Weights of a small transformer language model.
Size: 8 layers, width 448, 10 heads of 64, MLP 1792 tanh GELU, vocabulary 32000, 37.3M parameters.
Architecture: LayerNorm before each block, learned positions, biases.
MLP neurons of a small language model. Each row is named by its layer, matrix (up: input weights) and neuron, and shows model dimensions 32-127. Each number is 500 + 40 x the weight over its row's rms, rounded and kept within 0 to 999. Numbers have three digits each.
After each neuron's rows, "fires after" lists the tokens most often just before its 100 highest values on Wikipedia text that the model never trained on.

L3.up130:525499526452526530463523449535517548459581514495529495474457559490483536471446472435509540507483548502461570565571499537596492540568576509448486552483537519550515533486502497473543566515506472551547512455483489487535479452613501502516491507556447495508492549471464483460476484513482505444
fires after: " |"

L3.up1575:479493460587509450487524448548540546550492457515469440511555490539463510509438469493535486463554454515443546550428553494463486496504461506488475557516536475483523459450455545508427482494489493450528530480450515476494487515571486521633441559475478476457584444543480510501458495490433489453
fires after: " |", ","

L3.up453:522498493548559471464490449509514531536493545523478532429467510587539501493485499513501517502509426529462551519494493441463487497528440531438557569532404519500478526502489454459564512466461481459512499420577547495543497498528514466523541481445477486468469487482463531528458469481497523490
fires after: " |", " Label", "|", " Team"

L3.up777:535502493538493481460453464532503551501483494508594462564493488463465515468561470480481591396555563403457531454481498530480484452528557536465525490473519489440540541466463465544497511473540495487492478544414475476605387446574472479500497534513529568534529473513514480464571493473464497516
fires after: ",", " 1990"

L3.up1600:506441430554493450554602543454463532492525526536508513594530510455564474467493433461511486514506522538471507492512493491463540583621505508502472525513549430511552475526496561442545497480528546469509431448494445559524541511505558502501456486485457494461400471555511475491476472541513557457
fires after: " |"

L3.up1032:536525454468536452445468552496494509557555433496547471487476509439501503510493533498508493533448526475530504485444496555539577482565501447506490483522538531492536521544552477555511507505545496457509510516468504426536542453499471506611474507559427472534482519460500481411446537453488503479
fires after: "==", " and"

L3.up1036:498464622506510532504561510556512479480515496421566427482432567496490477527529464471501574505533548559440481542506532469543514493514522459515447489415474509534555570513463559527509498481525553541468482468468545557579501557463545468487545546446501488465495478553487464462507546518534468458
fires after: " |"

L3.up1719:496551488456447443496466482519531532524425394492507458636481509510505427479538524538446466517543600553501472473485537470508560539477496444495587489636493492497494476470490549551515533480504558458503506515462516493541533502517495549534493563497408466486507549535488474513459480461467528470
fires after: " (", " ", " a", " \"", " was"

L3.up1710:533512486512534490470447554545506469528453515546515530484492489443498593490510545550483486508502562501561482475507493473488523425587476568457406550495496503520565476474459475573528565481522490504540495549521461438527529554548461490583508497465490509571457527448613414487410544442509463465
fires after: " |", "===", "|"

L3.up951:469452553450529496495467509516519507551451406524450487518410542547519457471485488492527484477561526480534435483473491563518509515428508553492510634531523533505573533517487490566512568400543498436559432521565474520445538486471522495519489473477417599452534433535492550444516497490511459472
fires after: " |", " Team", " L", "S", "Y"

L3.up344:514519545504418464553465521488485426590474485479473463548592559451482488442564436501520534572545468543491470523552473536456437564446469497492466551461558524573492533542466462529498542522454529494432441547507535481518576497485513527459503449495497555471485568510504424519472442448438534485
fires after: " |", " "

L3.up901:481533500496471508518506474501448533502507452467510552491505474492550489515482489518518509530497477491502451478514484561492564584424455512423490532438458529473562453568498503509470543489503513522593487526431501561526551528495523519496488405516474449537511487508564491527491485494501463515
fires after: "\n", " had", " has", " and"

L3.up764:486541534557558455493476500523446549451518486566503491547507558449444466496534488477494464548444530525495516472517439517455446585444496473472503528472414476475549467548536500435453525586486439464514478520447527504563482488473511553574467503524543451528494519456593584538566503514485534482
fires after: "-", " |", "|", " he"

L3.up1519:483537493506474465443561445503481476547471393549500477503587420559516499479528471521566493542507545489480537537495384599485496458474515567484490503555470516457531532495456478534420503471495481558491512539489543583452461520500512495474514517551498504464480461503438535540558484560490452456
fires after: ",", " in", " of", " and", " to"

L3.up905:509511502529478580451441479427544511528462548506498545518471491483557457413515489539484515487471477516464477459479497469492529471478443471523541465528532490502590470530417502513580588499511523524477512555465434571510575513539496531477546568508500493534479507514463514487478490503534423545
fires after: " |", " 0", " ", ";"

L3.up750:440509515564493523543478515526471474481489522548494476548449459465498497421482443514523518520499456480513472463558489507471503491522511483494443498475534489527458506501504401510529470455459476558554453506560490463465551507437467531476470401537393517489471460527468476549482548474473518527
fires after: " ", ")"

L3.up1236:520522467455524601452500474504520427480508560485525467461512483500518482531495478543485565462511529523533537464533543434566537439449504532463483440470467451492489482454440588519539483527523460458568477492495475538462571456519492475589470508521470452439404483510500509498501421472470528445
fires after: " the", " Rochdale", " Madrid"

L3.up285:462458462436489476496487487479495517451510473419532495506505465498489418588544513485521552549486462464558492491460493543459452567594388450540479496419483577502555493463451537492522454509446504470588590587456565491494521536492479531504526472487524485508549436527435476547530498551437533491
fires after: " (", "-", "|", "\n", "×", "/"

L3.up811:496528562522476519519504491459530534513459564493549448447546508515499479445512548452471497580497484554409476470474460533530398607581431507505538499522499559453461496493521498476439545487554531488508469532474503527520440448412422522491455551517532535607486512563481535541446542535523561479
fires after: " the", " in", " In"

L3.up1125:546524541432509495458560507580548474522467538476487486485551524541515482472526570509502457476478524492506471527484504526526464482458484582499496525507534509514498480407488559523517478473481555466502455453546450617434514494509383576511572477518449470467513498528454542417531506435556543458
fires after: " |", " on", " 0;"

L3.up1629:496487483514452479541505459491555453440480512525510471536450520526542509487514439454514468472516484498496553568580603495493462438591507483533450501509494493469522449551420570449525467418435463522419463506487517515480493541520449604480551502519502389513452437474528436498413478496528492544
fires after: " |", " 1;", " 2"

L3.up1105:471496480501479507491448442566471472539512543484515488520527531461502567522488495476512456506530511599524491542497440575580522463475454512531441410421444557545520488447515459522483443565512495516592508618553482524514574491573435504556494551497497509542530468498528482555476571512524519489
fires after: ":", ",", "omega", "SPS"

L3.up1375:489519453489458524485504456566555516466453444465465532518467422499492463544485537528423484453541498494472518509515491406481531498564580530502509474448559528442488472574491494477510458495564511556474457419469514501533500532491527516571547481602517424511476430475491516533462446485557554541
fires after: " the", " a", " most"

L3.up1315:534530496545582490531532496437471558443513448609534555453423506559475489568474500522536469559512496457541469545493541546454444474536466496423535598551474390503476569447514531576506468481448522518474613505515526510493521543539596498478508516537474474509482516488467463500507449480502490469
fires after: " the", " ", " a", "\\", " ("

L3.up1678:556475499501543458480523503556522524533505519448485409500489546558528497430533546525478488510463519447559547472470546520493424525562530542497572519436478519503526487523399603493453542464460519501515523484535506563553601505495496554469533482490481498514471466555468430552495464458460489468
fires after: " |"

L3.up1417:427531528509494562534571529471500493512436522574481460531479403447526511481494393451506460538515478507440470510506438473477573465538544510602477493484545474478532515551495436436485513552421485442506488442427530462495444513515431534518532503477447523461510421556427458480473555559543525492
fires after: " |", ";"

L3.up738:481489515581507551478468540548502488499455463599529469531493504516445440475509535381458506483500445557507538464479478432402508520507594564445476535418505477458532502525466517525462481447496455508419445572475446500557513495468509518521507498547516456489560472578534529465522515472568584453
fires after: "|", " on", "On", " On", ":"

L3.up1317:519541541492523471437513415507444507568534429490530478509600515482532443505548539439491461572483526486475545478447546485441532444501506467507527463539463511425433453504480472547523467495477498517547524531537499546458441496458518527558538522556528489456520510512469498497536461534458472562
fires after: "|", "\n"

L3.up288:553452462548541429551456512500451450557468446484513599552548545482502523416435522438521516519503546527451551591567502446518497456549536582526544512454461528538480487530508527488542527541502516525514480465535503436448453479475521513469477445452472460464548426477517448441571521499499503493
fires after: " |", "==", "|", " Team", " the", " No"

L3.up946:479524547515472530510466454502499492531537541490482549498479525486477492509508434477552514506574533500470503464520551473431498481463428501466493510483514506562430491523532408465546471417479502496532510564521546550457473475513494501480530492501493503548443424474540484527552456522519532525
fires after: "\n"

L3.up1468:540625480419531517535570509456446568529451519513527569465485486514501488574472488529543575455531505502478505515463481496546541485508451458464565473458530460523429491462482500479553507450516562469477489551535465521490486564470511461451446521580430485509522491481465495491625495471477486506
fires after: " United", ".", "S", " U"

L3.up834:483473495561486535493527540551540487403464441509482542536505556494481505513449476537453568516560495503523486504544435500465506525471535509499519473431497518572498547541493497542467522482495526557509494576441531539484475509497515566432573547510525479569426525498538424545542535493577458490
fires after: " |", "\n", " Chart"

L3.up688:475521553510411469481481496525556451469431459502516531475478464541528475492542549484499491461458414551626566515483559496512460507530466486489524584528511518533574554539571532504532537473539528453565529465447508522532524511511504485549493465534506432458467440548547532528539448514521487506
fires after: "==", "Early", "==="

L3.up633:511512537552532467477497516519453451433412496486542474583466478534525512463480505541476491485558447522512507517456422489515492535483492471478534516507539491493489529521509554457568521491490526535508516525516464517494514545520485422494535502495444517501492514498411488481517479509561510490
fires after: " |", " ", "s"

L3.up1652:571547446439508567519562510542534510441521500551500490424491590486593445474501452472500449443568466492440496445507534493559516523456566453530451483438499457520493478476441568502507510510478490576470405451499484510490565457488479485539503354502432484542519458461536477429499493526518500500
fires after: "-", "\n"

L3.up1008:450518484558431523505496546518470469426460488535557551500513457471549471449526508562442487517550486475492432542515506563462493462540491526477541464568495454524502478447478512466433476517452526497507563461505483546527501479528520459511458511594460527512475527463463484478542557520518539478
fires after: "-", " \"", " ", " re", " dis"

L3.up625:486494407506496523475472529547500478483486537520491589522483535489511527440488607495522529552487533553517537442563498455563488504564499511438394554490469571450560408545501469549552498497546519440548468504456492598527557545542548474558492532461430539533467506508521512514473511468457530511
fires after: " |", "|"

L3.up1215:520536557540482489568496495527403573519502447457455517463484474546507434538517488485513492520507512495527495478529545441487472513431463459538516514467582498515528421458443506516486468521486538482554574557485511551455563481473467570554452548484424502563458442436530499578503473503540518498
fires after: "|", ",", " Vol"

L3.up643:444509577501541532520511582517552434465489534533499452510536530454536478492511520515553450463511505459422462591548473469508515562559522479530447435460431596500492530487464458538522531461463505479480441460542481499563555492428488436498482498484486520488448501510574454483457406507530556456
fires after: " |"